{"num_attention_heads": 9, "intermediate_size": 1536, "norm_place": "pre", "positions": "rope", "parallel_block": false, "init_std_o": 0.00394, "init_std_up": 0.0176, "init_std_down": 0.00241, "learning_rate": 0.0103, "train_tokens": 732300000, "max_steps": 11175}
MLP neurons of a small language model. Each row is named by its layer, matrix (gate and up: input weights) and neuron, and shows model dimensions 16-143. Each number is 128 + 32 x the weight over its row's rms, rounded and kept within 0 to 255. Numbers have three digits each. A neuron's up and down rows have the sign that makes its largest values positive.
A block is one neuron, or neurons of one layer that tend to fire together. After each block is what it responds to, as a language model described it from the Wikipedia text at the highest values.

L6.gate126:123137078089176138141134151104145104131111134093136155127121136102124143117138071106153093118134157122159111170080110142114094146138145097162160148145131061113117100096090083106129091119129139107117075139168179123127132119110127098177160143094105173127138170147113094164086118201136150131138116144063148140129188124107102089110150151167097080113151167125170127110164166191115157114124
L6.up126:136134072076066129136134160086149053120152097093132153132118150162114134076184102086144126118194153068089111140128144117147133136123190076131127120118174113093158077160074146102121109124030139134102138127099136149034081137133137105108115137163082107137153113186181093088104147187158127104104080126136118155112158132124119150146120178132108144119206150103144156108167163119141102144087
L6.gate297:168121216147091129105142150155172114185021187142147125133105136094144129113095121061139106108224195145129144154121089156106129130163090073137149068135150165111136082125168093167136084119113098172148119118139121164125129108089150111162117110123083137170100157130106113141097125075160167115139097159095130130177168118137080175144055078110090138116138123159140130132169107113123096144091
L6.up297:094132091132120140105112150116097142133163147106122109188087119121193105065171118136154043169125185151141088083164168119142093125157123181142151184190154146145081142090161102142125142130118141143085146070179181038098144144142181139083088106090141140045182132096154145123120162151101128105111170154145099105152139130132122152127123107090107143129123158053132126112140164099096122133128
L6.gate472:107185111082131165083173159157161129090135125143153154113143096135146121137134139103113123146150150103111160155175167141126187121113141087124151128050067147094169080123121076138116142114116155081067108124182174151074209097164086137120123132122109136165145072169105129161075124144108179066138100143118126075147164110143158125136181158142063124093135181099144123107157126116167129158107
L6.up472:103090164079161116126127121193081108112072115103155149100105128152137147103121119145108121106195178143072124155077081119115121120115152109114156097154194112169135124117146135143124099126068132097095107094140164142117075112212182137181120137145098186092160155083113054174166135145065148056125115131142155074082117102129117158182100119136100136134151156179175148119104144140132119173097
L6.gate491:126162176176161159125099094140086123095136080173183173154050109097170152126109081149164127117115110123085121182107127121155117130069106131174075161217153130084187141140122120144123087217136099166140095124132120148107112100116106151123108130122106156124156174127118159219108183113162119179141106150161147156140109122163140136164110150114092159111125175190101126105143115108108133127119
L6.up491:057182173169143144150121160146158127139092153096158118130157137137152147091121108156169085124161143136091151126117050098179183114124107153118143178122117155153128108096116109138150149098152121162101087200247115098153212148081128178159092121143086168176170099105094081169146121161107197168094130101148173138194159126099137126100082191114103116139073087092122128096121096053161136174171
L6.gate670:104119114072104096074166131127158069134108106085157138122104130132110139157098098095136091090137165161092119131119082135120164119087178117059166147150200104141127168118148153149182116127155147071106078204171179123132146122054113182153135195094089123123118161178159136137079149113130155141105097199161122074092116081135079042055134137135091098190215142133193126105159090153211111111087
L6.up670:131121161140128127123109120123149123106147173102162143135128114151147161143144107166171074103142189131113138112120156130175186164115027165120162163132097107183155082109109107120117128079148147094118106193124142145094136142112167169169132145121111108122136103153208166143169101144129077076143135112107062101132116144111130146141102100118113058144165078120140105111106081132138081147107
L6.gate815:118139134106113108079113173105121106110099158144175144085134114097114070110122138070207091158112125135106168170175151062099079147131150121205083113149131155141148104095158149118153108107128163064120135069178134096050144066134098107134074068085102113079131125131152143112087091118136156121108101135192140083108135084125084171119159127137081155145119152096147152151117119096130138127130
L6.up815:118136187119135080138122165130108080145121137151181142106115117160150102140130104064197128139085156110067125147123171117148090147131131123117164102138131157097137113078148166141163161124119166109101097091190110136120139100114122154139082078095110114144091058112115155124127117115116132133127122094169089100138138126086174157134115163105071114163103163111146133116109089104158116118092
L6.gate897:060110088148161098166064148171125096112103139149179183112170135067088137174134124152138068106084114160081184143150159132145119186162102117100145073143154086145134161088097076123130109112152160169087139128117171172135114128092137164167132151072069148088136144106141130107176160171126134104135136132124137142151120065116129074120157146116125123066092174128140142116143127139134131127114
L6.up897:133119121059182101140157194188191121104110171106177109157112081153156075115201108209204100101080113147091137129062144108085147127131102099116156110085053117143150102145111114047146153077150130113081102119185110140170090172136121160129119132140142114117108236120145080140120166144122134122086127146158122123121161139086096081149086085107120072138130140086132153115139107085115162119091
L6.gate1505:163141171138185114088139128149131141125134157197154132112091128109133114163125149182102121147157099081130149094136101180134148156079109125170139136081151144174158102200084095103119140177138106109126111117121120159172151149082155177126118153093130149078119133149113129067148120085119101147096136149132110073130129147118129134105134104063137049083141156076106130142091128162152082056135
L6.up1505:134165052088163096103110069215164145058100139148085153061099103119173139082130121065150102130093067139106099119147120147109143161091118137192119140159085132166116087137134127072111139155135096097100122068097166152168111138077166136155147155134133085130161168164117172104147130101096193152138165143137109060105168125127053184164158169159156108141161183116132113140164140112121108169133
Word pieces and function words leading into disease, anatomy or biology terms, e.g. died from, died of, cy-stic, P-select-in.

L5.gate1134:101095158122207120142106186115186092164133147157186109121147079150173150125144126094174166135125105159072133190097199121119102118111102102096149119145092079130163087082120087117133124126136184110103106127226133109142126148099122152119105100109053180152139198126109135121147078125106150120124090127139093087085139080100162128063089128147124139167136081129098110143098095134178152110141
L5.up1134:132118078115177084125101132186109097172168152091189088148126095109081169150125072170210144125174073161137150136114164151102064174119054112161175123118050092157126101160081167124156143149131134114087093107189132097135138123141095163151124066174031103124118121104114122177151141190108131099201107151178118131073149118079126079108123082152130118139109116155167150143092092129143084160097
Word-piece tokens in the middle of long, often technical words, mostly in chemistry, biology and medical text, such as car in dicarbonyl, ry in phosphorylate, my in leiomyoma.

L5.gate1285:114124137206094079107119201129120088146158129072100144132132133120170149138126097186132122194163174105139073104139075121139125093122128092125113105172091102149145099174190150110135086106144144121109130116163077176079156141144091102128142097154107182117105089177187106166188138120130096144123114126130169130176091094118113052109098107183190154097172100105151101102155168176156143138134
L5.up1285:139124137151121090141095067103130035152162130196147122115135116127138169155128124130109135147178133080170073085145148116132130132108146095107100185132094113168194157138172145088140137160111063079124150142120127203128073120156106155131105108122115184132087138092148100056122158126157079105099106149104151171183140079136133148162099112140133094131075123129146127154134148214131116081126
Fires on prepositions like in, of, at, to, for that are about to introduce a place or country, e.g. released in Brazil, University of, Kingdom of Hungary.

L7.gate46:152126127129125100187079139134121140099091144131070092142141117106091160132155126142139124113167120103161134164122170087125165115126136125124152144113117093108131094101169163104083215118146108149150113081073155117110165128107080161170078120155170137186164148187154111213135082085138152120144118122118168153118161165109097161130155082183121169070104154154090057109136130139097110098138
L7.up46:171096093171165130101150056170140111157102172066120132119135132176135114190098127131145133119163100129144112142128104106134236107100172145128132112210147130179166171169084122127068156098104119194156187105152088122084055032091137104114105110164166125099133140072137118112169117106078097103114142094123117106154121122132113159132195149127176122127137139088143112100059108137166131095135
L7.gate86:131126167127172107180162114102163092106125162112073146142111140116160105140160155127143138112089139117153127108130198174131192048172170082118153099194176153118085129169121143130080146070133148092143096089165184129130123122066152105132059187138054132069164182133125063101139082058213090180087124104136118148109166117123131109125132120053106156057142078111082070116142094157162121165159
L7.up86:115171091087121137148137117152129103129147157114117179142159147147143164076093097149115104138096095164081131121120136113156148150106173204158089145165128099100074110157152080103149103094116140122117122159179121139143151071163092147132084158107119088155104176147084132138146098114139064163156088201085135100166140149149140122134187151143084110052118120185114085154132131076191113158118
L7.gate355:129114135111126075132152201118133143133072123169174092075154184105118100185142174128134155096084060119150133140164148191193146147145127132128174098099090155122180191151187151123133134076162107132160163149079122092110110126138151168143153073139091163103116146149155154055124113139168134138109124081143115140110138155097144121133130126121116155156157136194135143169124122087104133144205
L7.up355:142103104205090164117112193151171163169187144125089134118065163058136143145078099088128107098073070147099132122146165161170106105125187082116197085124094142143111110136137164128178127118142082189187118117123129150170101046046134115162085103125113119097189144126129138200123078105100101151087165116139123116163115098133109070118138117123161126133150103131134070165168171159121113182086
L7.gate537:153106207089218099132074149174190101128140093156123097130151102079156064003101090124121188126129118035151165156127193083148134119123150102133048187092132082086175179134143174123103119104095103130107149159130107089132126160161151098174103152116081093133167054149161108093158077100124117155087137141130115150153123138137141115087049140180125138142140128098138095160164091101122109182124
L7.up537:110137121086142125141127180136099118144077074146115117142171146146095142138158113156119133166131192093183121094116088103116117135142105167190123200096125073187084092111140125065133083179122122104138149134139142144160087141090066113150127158082114122073151129069161125159127123111095126075106052119160113112124105128181133140129116103130143099083121186145164139148153147151157103122114
L7.gate542:156117148125137096172181172134171111090112126195080101102111157092087097136086122152145042101089152115088141104091090087129109068094124129166122101108133150071152126149147179110156105146109156108112167051137098127174089196154112087106117167159115149107088146174131136117148089164163176099155109164199115087139083126056093178095149111136173167140125141126115099142140125153098160159132
L7.up542:101158096168107117124075085188069115144106156135157118174100095120186141172144073130099082130120098144088089181143103083139107121128126052190139148119078107102095144133163075152141089093134136116169122166155102125169131060150087102155103118177150152088060137110147095148167137116118113096143149154109097096133110127108106081062117132115125134169108109074190099109148124116103143104125
L7.gate546:130113128107128149135140157132117108140099151144093095120085081138132080157167195071082123174170140157141149073175164125163102104143208171151198103126149123152111157062116157133084159087123139130098197105138092058138183170172104161168120181130151111138157100196118140064125110118112105132134057143094142159160085113142165131148134156186137125070179121075145165140145148155130119166121
L7.up546:085144086073100115130142096106115090178154141102099192095183110130141091125149081115054128123165112183122148136115139074107114130097167117095145080114113121114162130097149145099101192133194136177155109068128150170114105108152127121198181174127115102149094126139114146108142088145176116113155157122097094171166152158141180132122169147140113159132140133130171126129078134120116159135089
L7.gate879:121103128102152156167147098129127104151145052130101128105136109151135114120152141043113151057182167095093110132105129150174153122115141149121069140144113133154125140123124098126103111117113113077144092144184170090178191138104113227110132187134108108138113135086157128140115145149148128125153132133080138131139108096124146143114150128069163116092129134112121089120112132159142121131135
L7.up879:109110168120141083135103193092140114173092111122144151171177165175192126140143077076059122142132176146118122128117143107132122112153195110133173167100112104130147077163171104119079115152101128062121173101094101132114222072117123141166144099144109103133143172122041101117101080077160070188191099129060088197088101147165172128120085117129095103140126150146100173149082164131131092133132
L7.gate911:107123192145151151167106133151123181152113138078115153147127131074156148142125129162105122180097163137097132216154127102146186071099114078146064133089136174140139142195094131077173109091084119099095067148144200108128091138151143137045087122109087073120119176127167121147106170109153133170115126150119098182158155196139121128088133200090077145115103068153121103180158152137147114107141
L7.up911:122105104106140157103201120182159119167131167089156139119204153063106122115069116118118143146105165165135148135120169115086182128131172164098078130133141115128139144097141138159102121116104096161104147099120141096131134123165128167125117138120066085180058152199189155103153165144113123082175132122074141188177151130125107099147087089146084050130167141165091117114143100146103165092185
Short first pieces of a longer word, split off by tokenization, such as la(ughing), des(ert), Be(arg), or - and ' before the word's next piece.

L7.gate170:113095159176098113123160187241133115175121118136203138100125131133139143123126120170135093124092202164136176157091121143181098096190081092073166173081164125093077102151143105064137104139173120145104080101179157118117084144129134130126096122148087092113103130071148117141108126130098137164119113111158111099233140074114130180101174121113097138157115092163128139177102134125072092130110
L7.up170:149090188118137154098151117155146152138130151117163152132089114182160156187131092191100091147065103159148162165100131110132126091152068095207160187174130171140179068122094095142101146150152157044107106150138129111178148116170102187109103126089162104102073137132121153066138099120135061108105133065136120168168100111157116135066108136095138117162081166184132092154077167125132117086132
L7.gate229:146134179094141065080109153109148140140058110103184136058200111099139158151082154116135112107120174133134155135091132130146068106091124092168165122137158107093098083123075162101158103117171154043124127120201145115096087091103118131139120119111150126074112118124086145096134163135135149173130078050128149106123125120075137095082133121111092118135148125066162105093155103152142123091182
L7.up229:095158126121113103166153160149118078147123140142149146132139141068105189153155147181141056148094099168101142083059152111169126150152138111088155114071086142186138158120153096114151112154141155163115128150088148061117106122150170099167152102143116108087105153115119121094110097126104135145146082112121171140159018130106128128152108148186097085169119145140102133194134076129192083096142
L7.gate511:151150145118120102172060147109145055108163153119103097158145111131117124091139076189081189179075130099135151167138096118119156125110080095068182102121118101148141127093170110046206172128135103099143125114100172067148199087116075124072118116079075144129121106152123119184126142109139152108145109118127109145130145080098136147141105102173161097168082132146157100123106106107126108162144
L7.up511:140107109119166157153164143110153082122189137136148116174154066139140136105081096138061124114129103153201102134156171087102114111124093089174177102136128112134124095153139077103128122091146151097155083197141149140142103125120101122119110102156141124105096119152129106196164071100118191118112176127170121140153097106147140166160090172143142108082087125123160138167170084148149123076103
L7.gate708:147078117096149116174116191164129104097155139071160148085098114123189131098094103107135166114084175142094123119106117159153078025144128115128110146096188130073135136125078113166123126133154111051116092104137087188152091112095141127133097124170107138139115076094237121134092181129112111166145179159111105145131144149083141154133134116095062114135115122146141125148118124134153139126153
L7.up708:139113151103150155120040136111089117092134076127187131188132102192093090152096138151173131162144175137085158079118080097057089141095104136134110097148173133098115109111128119088143148178091111083182147126152083143176134115103133152132040111138148101174150159129155154116130109075119138151134105152134147167159068104125185152134098116124058103125107167157095140095131119083114153134114
L7.gate731:134124102102131148117108116177148075140114198104208136153092131159096079149132156100157083098156180159121119081080102124147134140123160107120123079194095138154130127110154102116122116136133172113092118113145111117155145127131133162199136127150113096078116172156147091159105093138119148127130115185093095083118127127068146119170120130115103087183152094098141132088091120160158144071118
L7.up731:165144083165139103141062076138137104123172051167157108107123113128121114133152155122159122208128146091148148075186096127156137099162124095129098154144157130174123070101105160136190145160126157149167121122128154157118127171125071187081115099146189186119091146120130143122134163124143096106056142091125122136178124112149070151111138093158151095193092137077129138122141113123094067139115
L7.gate1341:121128097158130129099156167135122113114117131116208089166129071104115115120158122068156139110097133122118114102120127124144131110116152096154148136129196154087145104079130135151095165145081113100097158202148128153165164120131084126131140095151138124092110138114181165135155129146123107107113101150127120185168108176045218098170103148132106122143111113165141130148099064105124092125151
L7.up1341:120128089063103155116160208168106090169099132162139138186166169104092135096192114164142130114149090116061099183137158137087083131129165177144168141118114092168171117082118112116190186154136140129138115093159149112123072092114127086112126127138163145124153143059115123129117103102132072143111142165093121141147129062139172105141115109167086090073121072047104152172103069137125128155148
L7.gate1347:182070141142179144175116113100141148114047120168135145135071127093116096098106139137100155123086111059105077099124127106125136089119060121116136106116118096172113137148088139145176132063128071177114110212114159142086103128155209168115118128118056140129148163109123142089189127119128119099140188114126122156157141040094155146062143143103117080160148127105139141087171082177145132096076
L7.up1347:186093101104144232100106138126194151142152187114152138122154098114117127143106090144184134057093141081104078136106170187124122128068165149106132165105110128124156110150101171076111170149181157142134134085130151109186118133117163108121053093156140151144119211144118120133166170115165114118151067088203135104125174102176194128128152142131034112100146110186129156147128144079095133075098
L7.gate1484:143166146112115080106107162079152089159133094102144125081132082060120048142082179161182140135156072127120159098094119128144136114194085104182129175113134149131117144191190147122171072155106124121129222133140134127148170116110110107131120126149104172106181147084145116165132119132111126140076174131138098110138145101148104107119111104095124137159118166190157070123112099117161112126104
L7.up1484:102156117133171152208125115130122123102087097109149121152168133205095198100180186179143102127073129105080119143121199181126142160063188118136150101131126137112121109164154174193153141162227115102137124075164154134128107144138141078109123125200139141135131150097143094112098105122153157132118138094202112141076123129090113173146131120112084096071116131179141113137155108118120190098105
Mainly word pieces inside biomedical terms, especially "rec" in receptors and items in protein annotation lists (extracellular exosome), plus scattered tokens in technical or infobox text.

L7.gate4:094143180131153151134155069127192117148083154093090153175111120147152143140112087121072149134133112109117111177169040092144131126115152136112115125150068101235133191168096143115154124119146101203095218085191134134144171165182090138143111130047153126091066115161133092136121176115102124094134128149108082112150176104160152144096094116116133128110166087172118108127233137115156092111165
L7.up4:155147137183113161137131106133149169179130082104088113116104132120165135164114101112100122153138118127123125139141081069108106154097180125122130112113156142210112151133138148129131129083145103142146210148157141175193107129154134090159100164130104166131137073174102151138123177119082125083145132135133139076156140096122121139134160129128150099120113134102179129137125157131109119144099
L7.gate220:149148149110128097169179112169157102155191125146102108158092159156166146172106130102125112141087148181116097171098166091161139130078138142124070135126126166190094166108109141144169112077084174134105176155118155149144137170101117136149122151109094132102161126158102119135114101160111172100095094118146134122200235071126120105134148101109117184159140127056146139137104094139099165140128
L7.up220:135096171145145096121147078099200066147132146094125143130110219142169175158065191088087110107118105099165128158140163130125129097123113146179140188130101130121128167098085071166165148123097206113091177117106143167103148110140084108121074137132106106089070109128131100115131160132140133107133086103160137175157164141139135136148130155127142176057183098071107148170117119145122117123137
L7.gate507:136097130147108143139189119126198075137150179065177070122161123151121120105151096169101163173122134128150120145130093159110114091105170144122172107114131133132099128180166142106104131200188125149095130164197132179140146172125076120136155172090151101128140150110101163145114108093056119103131103122120128106162150177103090173068124097129127078093186095171097107121159107153158163115168
L7.up507:147164124075100146113159118155152075128189130168198090116091114170105166158116122125212121106135139163163105157126108106115119174123173129105165132131118073144092133179144106142106209148102098157106184152148140171140150143094101104116136121137100172136146111143078160139118102089145065092069168108127153151097149117160081093111085169103104103086162104165164099107083167158165155170130
L7.gate510:113170094142159175108151082164133145116090106147082082117138132172168087131105183079111173125111110122121149195181056140130071135082156088134090087151134082116095161101154100111113163091079084129093128099085114101100134096175118131112116144080107084128170076093161143123082167108063163101075149129091103116165115152162169127139131068123086111145156090147122066163153180133119070117132
L7.up510:104083177119116186082077110149139147135147133161151140142175161150087125138083125108159153121124131119099181081223106138096134173200083085172148083129079117153088167111204154137145164173112129118180073191174125116054130144139117111108123160124113165103108072156144134117110185129098146097165140146128117097095107101142121141141096128175138121113154144117093131105098116142119082145139
L7.gate563:132099138097097126094104084099139116132160120147118184116098148094172156155123178080122146107082073138152123211151176233106078135132131132102188178157166171123146180144125081080126147087100089118183117170074135146134107128092132160123132172132138155100106093154086155094088129134083121151117073116151079107128160173113160114121090140144132187128161137100097126193098094110151148092128
L7.up563:158125144082153198147134111181204147143125110118121114087087144109140156135184116109120142115106093167102146177148177141144148094094135150173084117084148115176138134046114137157157078100110168164155185109120131120098075145090053140139150122083130131157114092161149128051105136120154129154134103144163112090103131114088150216149112157104120115077127121145183108143092139092103129128122
L7.gate1129:141108124146145114156131145116146095099077129115139086085066163154111153078123173116135125110108104162114104113133126093124086111135097133098084139132155164164126151107180102122116142075097173171117146131150137128091113126128140196165150125157089102101156130106109146145141132105112123172062076053127115123107180108183024120144184118161113140142135160075126109201127116157159122155165
L7.up1129:158117156141116125128131090152144148095115137111140134088117128236182171119117140121193068120204099165155124111131066074155071103112128101121133075102120171102144099064109136169155129069101125169157148098159146116179119089167131184083149101113084119112124162103113048129050103120140090107126164174145116103116166104139143129109164152157152087112125117143109131169128121154128102171110
L7.gate1412:188089143149102136119171104167173129061185089129142062114139095092141081143116106153115127126112141101118124116132113159107155193138112112196132124136181093069151174113159117122162019138181101134142179143156222134162073164146094108129160132126102142089157124202088147148111178150130136086111087162193115108123185160083058075135108143105104137112142082089169123107170125092140159128170
L7.up1412:073147084120066126127128137106056171209151093119128100064132075112141095173114080156170137141109083111152083168081130086108203116161110140223138087115165151123175164119109187147111035197165117151120074179173140142113084126141107185117202158090111165166113139143166117147152120211099136137188107150105143104133141166137127155182063109117151183121094065102107160114152124137090134111136
L7.gate1489:119097155158185121179094118125206118108101135150093161089095106205126145133130113191124136161111119108099089137171105090138176181103101074154092121125079149175109181114125131103126126146117136150084155140152107121122068147089170118142106118174176143147129158124183065118081115075051167136122169151113048097124109107114118170114073120081138124142084150153079083153167096155105132169108
L7.up1489:115136123141153143150173157104121130112103075119114115096150142219085129108110057137103113164101116107141117092160109212130100172128121101099134117146172116191089142130174135110106094167126110116116176148137182134119133181101114114110126132107067172075109128139095162148154132131158137096118152066135134177135113079131145121109099093117130076091084184132108137154117218131089130106197
Commas, prepositions and table separators where a place name should come next, e.g. Yakima, Washington, found in north, all over the world.

L6.gate167:129117120156091169100128170175112116088095116151133098140122133109133115133126128068181148081176139118165154142135093154156166193106049105204126110132118051115103138145089112111141134107125142151112140099121072160095141147156111099146115160103084162154138118117166106068104161148115149148090128088146100115115066180098092188131148114081136108137133090146141161142167114110115107166178
L6.up167:119124093128145100133119134154131080119147123139138167075103145184180194130110153201210173146097098128116155088114106145144143117112152115216111171105167067199111107144132067161097120161111095121128081089119076172108135147131135205174148155089192112166152077166091196158131146099159164150132104121172079117117105138149145061147101136147130121138176131164116154144177145138049169135158
L6.gate222:153163144110078098133141076188126136125166146114098146130135145153175206125142116151121186038126121137128146102120103131105080117126134158151154150133129052193135168103139098134159123120114065077102115101156128148124073188102043146101140115158119139166134149120106132130114079131116142114138145122140164094156131124110192151125085114165160107081156119117163198136135133158097105191126
L6.up222:108160105119079107114113170161161100096197115168133055110118117101150118121141094110156103165137096113153160100146146155118130178137104182145113175139067174161088153099146062139136092132165100083119136126122180163111100137119107114127131122137156153181131093121156159135154115174073122092155119168086091086105131101135157101155192182115112110117149185093143131079161170174121136115075
L6.gate429:086150145116096141174086102094135143136151159083082159136141157126072139142142106170128134138106111196124106119159146155086094100161143124080161112153107081160166169092124153102091115081150123188040115144137163193069072165106098178128143137034126184123126153132135124101105192104129090107102107121123056140159185117134208152128122112114201091166162088111151161122122101130121095117147
L6.up429:128122130126179132175094122098082180083138144151139128186113143093090167102142135190117170152103149132137130110216120178096132136126200122095128189149090115172106102136154143099108072134139122161133160196096142105089153123110134158126079172100143207092116153138139119106094135127080166134131082130078113118123157124121126135112184147128134102176149135166088141070145150153168087093178
L6.gate619:169159122116067112133110133127157090129185114115190140140073154094214126082048136098088163109106081189144101084133094059106167127121117108136094135153090103087094155144153099109107140143187153078132151137140159218207090120134091160149124194100148145134123139113115111145151196139156170160092129144150184140107100092149147130180144164137201088115090189146138202133119202079096134145159
L6.up619:134204075152095149080151172126124163155113177112073135090106116140125103140146099100145146178101113151104097110149199152150105140120073157127096132157147108112135121130131160132144133207118134077100117115100146180118121075126139142147128127112097222144132124173169102096088147118142177115128141166158188117112122163129096138168065134101112140142116172135164175148180209093105149148159
L6.gate996:106142138127156091129123134181107180135151171146121135099126147123127140102174129086100135148110139086085062134107074152086168202116099116162128085133152116123115127174147129180094091175149108154075130141121142163135118137095131132178162116127117126115117113110164158150105104130077080113222120129153134094132119044139120119165106090098104111138147082108152100086194112121142141145171
L6.up996:158124114195082174097081152181096182171140128133109097189135122098066199155090109148137137164212092169090096090134133128098113121139079148111109096117161120130091173168166083094126136141142120118107135114105141191108110102128140123136122090157136155205130108122086092128117164119145102113175148098139101090184056094203122169135124093138143161148154142130076108134145162094132097114111
L6.gate1127:123128153147130145149113121155096098107134151145178123072114143052140142111100101110149148087111102162112166160179092174090124112132137140124094178085154085169076115123183126140195083160114088164096202158168179155138163213127041136180143101172118162130107095096166114114129119080177122093155093122107089178196181135118114141164112073103142116156165101122150106108137133148101108167167
L6.up1127:168089154121065162079140122167165165092190104079145084085116103115077177092109100119208139117106110104049097110135142098108080145054056145199144132087075051127165166083098104094164129155166104131067113163111163154148138084155110118106074171142131184127134064131154137083087126126137131104091105085155103090165196133168188118090093105187133167111171129085125075137134142115130033155113
L6.gate1302:164175108170132168150087127175111135116154150121093112145125135170112177131116144172137178149159127138101115130110081160081077138111152134189107175171100109160078122126161123124145098133104128164115215115201130185112122141184105169143091148124168149065171071173172085141077168103083093106071035141163149044151134119099148127150125103109134156144184112143140100160167164165133125106148
L6.up1302:101135176126120132105116113187164137127157105057116099078097121093133146133165123164103093175161083116094106118146131128095101163101154146149145132126080139152086127068112123096135075124142130139176197114154094190152104158130048134135133157113153161094151122178111154107088083092112108135134082164167123060151176117094126150110156134126120170082220127129168110166150123108178140129143
L6.gate1403:103126116117150157164121173115151074087174156175076121111127146156083177159096136182100140131128106126142132083143093167183079151113110130168106117091086117151143146086152124103164061128127117134116119145066141147128130091130172153131101130129140121126182132182125105114166137096116084167100074115132110101131121163165124128142106080124183205108159089091078140139154138151130099093103
L6.up1403:160131156127102111119145141180139120141171184119141116180128131178138139179128175117106063114097105211133112090153094090171090181122079117112123160160139102116096114126122130129103202077141136121094167104133119109128165095135138153175113170059168138091138086161129066132140160080168153114107141057123126146179168135123114087182169113077139153138169148112121067148149088071152149106120
Prepositions and verbs that introduce an upcoming location, such as in, of, to, through, occupied, found in, usually followed by a region or country.

L6.gate43:113168139177088094121178113116182151145216141085182115028090163148073100069129118108102104155135152174094163110126128118146146145155107096140168067141157124191110160124128181143178086137119138156093130172129089103130093165056112134073049098156145157127139121181144114132116136109092155095137061166096162184155118137139143140103111134126109115108196110196110139110195160169130134146151
L6.up43:173100081124148140115144118099145118143153129123088066112158106092114076148093102109125166167137169143152125140112128153118056110161147135113068147135154109163140101129097122121095171073148180116126147131092102149076124136153116132116122131193101167097098030086162170101136114119209145136168099092118148110106162176171050168089142125186147145162067106160111105158141099121103136129163
L6.gate160:053132122133108142104152112115089082174175172126128147192077102146137124091132073159139092171104054182162103141135170063112031167161143109102134080153176115046076181169102163168184050128111141138112099172179115122136113204098088163113177072159064126139146123160106154143057123069119108169113139157127142119105163114144125131088109145164140140091126125074133131134058147194127135138172
L6.up160:084107172109116121203116120083176143087106079077110151185109179126200124062150133124110192130094151076125144092121144152090105109138152069096123175146122114127113195202150128124145082138158111161159126121194114040161136147117099144085146075121087178177104109060160158150155098145152148130116171145138150121054099112135163155161128124125132149140124144148125086124098163146114129114121
L6.gate309:137093145145161126122150204162167160127111110130102100096107123126148077156147132137183152158090118165153101086117094183126110117070083165125141168168198106145095188138164151116121133176149155120126109109182152108131170099148165098127112165122085094144086128144186166095139133119114142094110190102149131116181184079125067123123088083163124111152184120121145074125146137151109117064144
L6.up309:115122112081147133120135088116118124115135076066118178144197091101101159111100082136142126180151129125110182105069185181110112170111046140071160125127150114158139107158154108068118118110104158124127113065082138109103113138125110062144199146125121145112169115095109096115097137138135132121065096140113126082160137169176160096151087100071125105126123137152116144163110166129108118093130
L6.gate371:140098113183161208146091200127136171080098080108060137171103083167122113103169093174159121114166108128103103138161173179111148132100107141095108085114151127136115101160153159127154147058133143142159116137140126132126208132103129140179133169123130163181106153113154152105087181085075109069099136149134143163107155120154157134094144141129147144130068118103177100152175161122138146167112
L6.up371:161124172156113212135142165153166106151093151084132131125124123149093107134181140111115142102134130073116170131140179118102125146160164168139138143147158098081128103067055156096128159088132140126121123147082118148157162104168136151188144131143081131099135097103180113094131055101086174178103175157123122126109130148108192141183134137142130120114069088147163095133126119159125133139139
L6.gate398:084154142153173085117159132174112113058120113089124126128138161170125112192149051101144109102106120100064081156137107123127061154128077125180146114159119139171096136143141145115087162098137135157189099164188134167094138144103108074099125095135135171101142078186116156156130150127118095096062108129094105093198136150078059106171111144148151115139154150149207143095203174142080146107113
L6.up398:114156155161152062156099121169136184131171150137167104146175158112132107147148139130185072134120046053102104104114116136096057132117138096105132080125107184111093167152078115150125109161180161124126143132159145163161108156151132134120067109173090122098147116148106193070140120161093118076132180098122136132127114120122102134169117163140137150103180108135150132142117176174126081127133
L6.gate1290:107119148163134126164151118143094115173109156047135143148153132044121126130181163191143145060158136152068107095115160128132209123138143165133096089095133146151181115168100128105060068121082086124137042105099130120156150085139197127122105174153089120110139131157176139098131093078124104144176121159130156095135198122126084079100117125114103086137167123099125093092119160122132112125110
L6.up1290:089075137116115151169139120169161123082128044103147150141142066103141113150122188085131150170109087091127117084094168124132112183181106094120125090198129116125152147126062087115176167137128134164094097122115090137168074103089164106126153194147189132134126177100149084068159150184112205123107118099112085079103179113088128144107109157058125144128116117079064125103191133124172155137168
L6.gate1512:109108109144139163136124183177166111162086137193146079110116169131091162125163098092134154109121113107138151093121120116126116107130099075142085122167111116130122117152142134132141159153099154116099141144158125153117069133147091113102079119142125148175148119104128144114165123146112102114111127104146132134127140185153105145120180123076076102145178159146204159081115107100082158117149
L6.up1512:153181087132141120124137149188155107135115107121138168118064148094156099075167073133129159124106088158163108093113089124132101102106118108148123167079137162139129130153160065165081106134184112127148121177121116137167067069156124108166103129139048105162130082130075096158071117134111104163121086144145083102107134116105111172108143114172164139109141102087158114144102112076088167096097
L6.gate1522:130146133173144134078169113079133157058105087115148107103096119125177140144129120143115121171133098092177077141173131187138210130123083120121094111204128134152133168125094189136108111148119093123052092103142127115183098096120137144076081124169148150116128129124156181133175132141081153157100108109110130184124131140162104179135182102088094094165106117118143075125111118139165108109071
L6.up1522:099110068114170078147100126166068097117102055157113116093155137083139124099103129108127143103115130154088061134186088119152170195139094135058089142142138092166021119139065104139159125119116140093153080126118154156095148076169137113045119161065056120117115140119126147148132128131134116122089094180191126109119116145101142159080056157073075152129141137119137148115100114097200070119132
Prepositions like under and in right after was, is, been or still, as in been under occupation, was still in residency, also under- in understood/undertook.

L5.gate424:124166092125115139112060115174129115148079173159107125170142170100187157093164104138202119089143112164162149095106167120156134136112182154133145095127082108141054167184152092169060071153167125154116078178101115158174166130064093162164135126157066099133120141172104158130127165145172147111139159122105074110122168141096154116151168141114166086100174158126149094151111165097153112116141
L5.up424:065192109153182107152120156185158127124145157102155094103132150088123149127140127116134155156062090059091079114081152105141131146122124146131110092150189136118083136132176087127140127073171105137117183115146141212096129129065120123099121175107158090112093157151084112073153131083135201122117104122154160157123143103138128115155151145156116131125165124142142096099121116107116136167152
Mostly the preposition in after a verb or noun, as in put it in, in the shade, in operation; also at, into, over, and word-piece endings like -ing, -y.